MLP neurons of a small language model. Each row is named by its layer, matrix (up: input weights) and neuron, and shows model dimensions 336-399. Each number is 128 + 24 x the weight over its row's rms, rounded and kept within 0 to 255.
A block is one neuron, or neurons of one layer that tend to fire together. After each block is what it responds to, as a language model described it from the Wikipedia text at the highest values.

L4.up1891 [146 123 112 129 135 123 123 142 109  94 127 142 142 127 134 123 123 125 133 137 103 146 107 149 122 167 140 102 152 182 144 132 130 131  95 137  86  68 183 151 137 136 136 136 130 147 125 120 171 122 189 102 143 176 109 133 124 186 117 153 127  95  88 131]
Commas that end a complete main clause in narrative or biographical prose, just before and, but, which, or where.

L6.up1226 [139 133 114 114 135 125 119 122  82 128 112 167 163 108 112 147 106 136 111 122  94 152 128 126 106 139 153 140 179 140 109 142 136 124 110 153  97 138 171 128  94 103 117 102 141 128 133 105 139  83 165 123 161 141 152 143 138 153 135 103 162 135 137 118]
L6.up2204 [148 139 135 122 118 144 107 150 128 115 135 109 128 112 167 143 119 125 182  95 119 124 131  90 130 121 117 148 125 160 135 132 127 111  95 154 108 143 115 151 134 150 130 163 117 139 176 120 109 153 111 104 170 162 158 121 147 111 157 119 157 140 135 117]
L6.up3030 [106 157  88 160 139 124 116 140 115 108  82 107 116 125 159 153 132 122  91 136 119 148 105 152  74 127 101  85 198 136 152 118 143 211 134 182 153 101 142 101 112 150  96 175 119 127  95 113 117 146 116 134 149 174 142 120  96 118  93 147 143 105 112 142]
L6.up3374 [161 154 129 146 150 133 133 105 156 135 112 103 109  82 119 145 118 127 109 138 158 149 154 171 105 134 120 106 138 115 204 146 149 169  97 153 143 115 129 124 139 105 136 102 159 123 127 128 142 126  92 114 185 174  84 188  55 131 107 101  89 132 108 167]
L6.up4214 [138 181 132  83 143 157 123 128 118 128 127 119  90 130 122 133 120 103 127 124 114 112 142 114 153 135 110  66 103 137 160 151 103  90 138 157 155 114 146 172 121 106 129  86 167  94  95 100 172 109 151 138 170 165 166 117 128 166 135 120 154 156 115 146]
L6.up5586 [132 141 159 104 135 129 143 105 130 147 155 127 117 138 116 121 100 113 107 113 123 125 106 161 147 113 141  78 150 160 132 107  75  87 145 178 151 119 109 109 124 109 103 146 157 156 106 123 122 121 164 120 137 131 126 119 118 105 177 141 171  84  87 137]
L6.up5692 [132 137 139 109 149 126 116 110 136 138 128  98  99 106 146 154  97 104 106 133 104 148 115 125 117 100 142  91 151 116 127 130 135 148 126 179 134 112 124 162 112 133 166 173 125 127 135 122 121 111 131 102 150 123 132 137  87 180 139 128 161 155 126 163]
L6.up5722 [ 85 161 132 162 129 112 137 142 103 110 135  97 141 106 111 150 119 111 141 144 122 133 164 115  92 144  92 100 128 146 113 147 103 131 121 121 178 114 159 157 118 117 116 144  87 159 140 112  97 117 179 101 168 125 114 122 136 157 141  91 200  82 121 131]
Commas and "and" placed just after a complete clause or predicate, before a continuation such as but, which, since, or a second verb.

L6.up546 [110 112 123 166 158 159 176  67  99 116 140 131 115 142 152 110 129 111 105 124 150 153 169  72 108 151 138 109 139 145 136 125  99 100 189 106 116 159 148 135  79 102 124  95 115 129 121 106  80 126 167 198 155 139 148  71 102 140 128 149 120 109  93 132]
L6.up888 [151 144 114 132 118 144 165 106 117 104 175 141 142  97 142 160 134 138 127 150 102 147 114  87 115 111 142 127 166 156 159 129 116 116 139 166 125 109 179 109 147 142 173 189  76 103 118 150 118 151 115 163 125 136 154 147 150 103 111 163 126 167 148 108]
L6.up897 [114 148 129 144 155 159 141 111 126 161 121 120 123 125 102 122 127 120 160 130 118  99 125 130 119 140 121 119 140  95  90 117 107 150 120 141  76 121 143 144 123 108 169  94 131 126 122 127 107 145 131 118  99 148 151 160 154  93  84 142 128 157 161 119]
L6.up1252 [ 98 126 123 130 158 134  95 141 120 110 122 121 115 102 161 128 143  89 123 118 133  68 154  76 123 142  61 115 182 122 151  99 125 109 137 129  98 146 123 161 118 136 173 106 138 118 112 122 111 136 145 155  99 141 138 102 166 130 137 144 104 152 132 127]
L6.up2479 [109 110 112 142 146 123 162 103  89 118 122 115 101 121 115 128 164 133 169 124 165  73 158 133 109 140  80  96 163 130 135 106 114 100 173 124 101 178 122 154 144 150 146 105 141 140  94 139 124 110 172 167 122 132  90 117 160 137 145 118 115 170 112 170]
L6.up3798 [100 128 118 152 133 176 183 123 107  93 121  99 156 123 124 151 104 128 126 144 130 130 151  83 125 112 144 136 134 132  81 119 103 108 142  95 154 153  98 154 115 119 179 113  90 132 130 106 144 126 102 109 120 131  81 114 145 135 205 142 142 171  98 155]
L6.up3891 [110 159 144 165 165 149 120 124 128 150 114 107  91  78 182 127 120 126 125 134 133 139 129 110 125 135  90 155 135 142 125  95 135 143 135 172 104 181 146 123  90  93 169 121 119 119 160 101 124 104 181 136  89 102 101 118 168 131 163 102 126 136 150 135]
L6.up4628 [152 121  75 180 151  90 121 103 115 141 120 160 140 120 128 114 120  78 161 117 141 125 124 126 143 136 106 120 132 138 148 150 125 114 103 141 147 146 135 124  98 131 141 149 123 125 111 120 111  75 116 121 109 123  76 122 162 121 140  86 142 145 144 148]
Unit words and connectors right after a number, especially distances like km, mi, m, also years, dashes and percents.

L4.up1820 [132 148 125 147 159 134  96 116 120 135 121 120 137 105 143 122 133 123 125 143 128 111 116 127 143 134 111 100 164 117 102 119 104 115 200 114 131 119 109 177 109 100 199 126  98 105 120 155 128 152 107 157 100 128  83 104 154 135 137 139 112 129 109 130]
Tokens in measurement phrases: compass words after distances (mile east, north), opening brackets before conversions or date ranges, and leading digits.

L8.up368 [157 143 117 120 117 126 145 115  88 101 127 145 171 134 161 148 133 169 138 144 132 149 140 116  93 124 117 160 118 135 126 122 114 164 144 121 122  83 150 127 126 138 162 133  98  88 136 135 102 162 111 155 120 124 156 127 148 149 121 142 104 182  79 154]
L8.up928 [116 124  77 156 164  98 105 116 115  95 134 107 160  89 106 111  76 134 123 128 105 128 123 104  92 146 110 126 128 142 123 151 115 168  90 130 156 101 120  91 159 148 133 110  94 107 132 136 159 128 126 162 143 122 121  89 153 121 104 129 152 100  78 135]
L8.up1846 [157 117 130 144 145 137 122 103 111 115 176 167 151 106 176 100 151 135 134 134 135 152 147  81  91 157 121 128 109 157 119 106 125 133 124 111  87 123  96 132 132  82 141  99 148 107 147 124 130 176 120 165 117 132 150  76 134 138 125 122 148 155 149 114]
L8.up2476 [138 146 172 108 170 138  63 130 112 144 117 113 102  77 151 153 120 157  87 128 144  60 128 107 155 169 124 134 119 145 121 133 128 133 165 148 145 174 103 141 143 147 107 137 149  93 149 130  91 141  97 144 103 148 117 142 142 143 170 148 113 116 119 142]
L8.up2615 [138 172 182 118 153  83 102 141 136 120  99 140 101  93 102 163 144 114 117 133 109 131 148 100 129 118  94 145 181 127 126 149 120 136 126 122 157 142  98 160 135  86 135 105 136 127 152 136  80 146 154 133 109 128 128 107 136 157 133 126 108 142 110 152]
L8.up4948 [127 146 147 152 159 149 149  82 107 101 131 133 158 127 169 120 102 103 160 129 181 140 168 110  79 105 135 131 118 128 137 115 107 202 142 123 133 132 127 127 108 128 113  91 143 159 121 111 154 154 145 114 148 138 121 126 135 134 125 130 159 145  74 174]
L8.up5277 [134 164 142  90 148 120 129 152  94 105 156  88 150  97 169  87  80  96 119 136 100 159 133 122 143 158 147 145 136 141 121 118 115 132 125  91 109 143  87 110  83 146 127 150 119 131 117 138 121 138  89 142 197 155 142  85  92 102 123 165 144 139 101 120]
L8.up5573 [124 138 135 153 134 145 155 116 144 110 147 128 164 111 115 103 136 141 139 153 155  94 125  99  97 125 120 127 162  83 132  80  86 132 134 147 122 112 118 108 173 149 135 104 116  97 128 132  87 130  86 146 131 128 102 114  83 125 148 118 176 109  76 122]
Numbers, units, and position words in geographic or historical descriptions, just before a direction or period, as in 3.9 km east, 12th century, curves southeast.

L8.up736 [ 91 137  90 136 122 115 107 140 100 149 135 138  92 106  95 177 109 120 102 122 100 116 146 127 138 117 114 120 129  95  81 117 126 138 146 172 155 139 144 143 123 133 102 159  85 144 158 159 122 158 112 156 119 168  96  74 137 127 154 128 158 114  88 123]
L8.up1961 [131 130  92 102 128 129 113 136 130 140 132 103 130 100  83 109  90 126 119 106 136 125  97 115 136 151  97 126 134 161  87 130 112 163 123 127 136 107 121 134 162 103 131 112 162 105 134 159 133 106 158  89 195 198 140  96  98 146 135 143 134 123 115 132]
L8.up2403 [120 136 117 102 150 143 152 134 148 120 146 124 130  98 123 131 102 121 123 142 121 117 128 130 122  97 105 134 151 123  80 110  58 131 120 143 151 108 155 135 128 108  94 134  74 150 108 145  99 120 126 135 146 128 121 160 126 133 145 130 151 148 117 137]
L8.up2640 [ 89 132  81 129 155 133 125 182 121 142 164 116 139  92 146 115 162 130 116 109 105 111 101 130 118  75 136 148 135 161  99  70 123 117 140 123 166 143 132 103 133 139 107 120 136 179 122 144 106 169  94  95 144 111  81 136 111 139 113 144 155  79 166 161]
L8.up3121 [131 148 129 111 128 123 138 125 134 108 141 140 128 118 129 171  86 119 113 143 133 106 131 166 150 125 106 122 132 113 118 118 116 117 131 145 151 117 143 107 179 152 111 150 141 175 141 106  92 137 155  74 159 126 111 144 142 127 129 126 161 146 104 176]
L8.up3416 [101 171 102  69 127 109 149 109 144 108 135 128 117 149 145 129 111 137 117 132  86 155 159 184 184 117 115 110 141 105 130 120 120  88  84 128 119  80 108  93 140 142 104 135 121 132 150 140 110 140 153 111 127 148 121 155 123 135 130 136 156 132 113 128]
L8.up3484 [113 157  92  83 131 150 153 115  85 146 139 135 133 111  87 119 141 131 120  82 121 130 137 122 127 118  80 119 146 171  90 106 101 153 142 163 148 135 155 110  99 149 100 125 138 151 134 110 167 155 170 100 196 141 120 149 117 113 155 145 139 141 124 131]
L8.up3520 [136 114  93  84 155 142  70 122 132 111 193 140 132 132 123 132  95 139 106 119 121 121 150  89 113 110 108 104 102 145 102 125 127 160 108 146 125 138 130 141 146 128 159 138 163 136 121  93  97  89 126  91 127 163 159 113  82 169 172 125 112 136 159 122]
Commas that close a complete main clause in Wikipedia prose, before added material like "and…", "which…", "but…" or an appositive.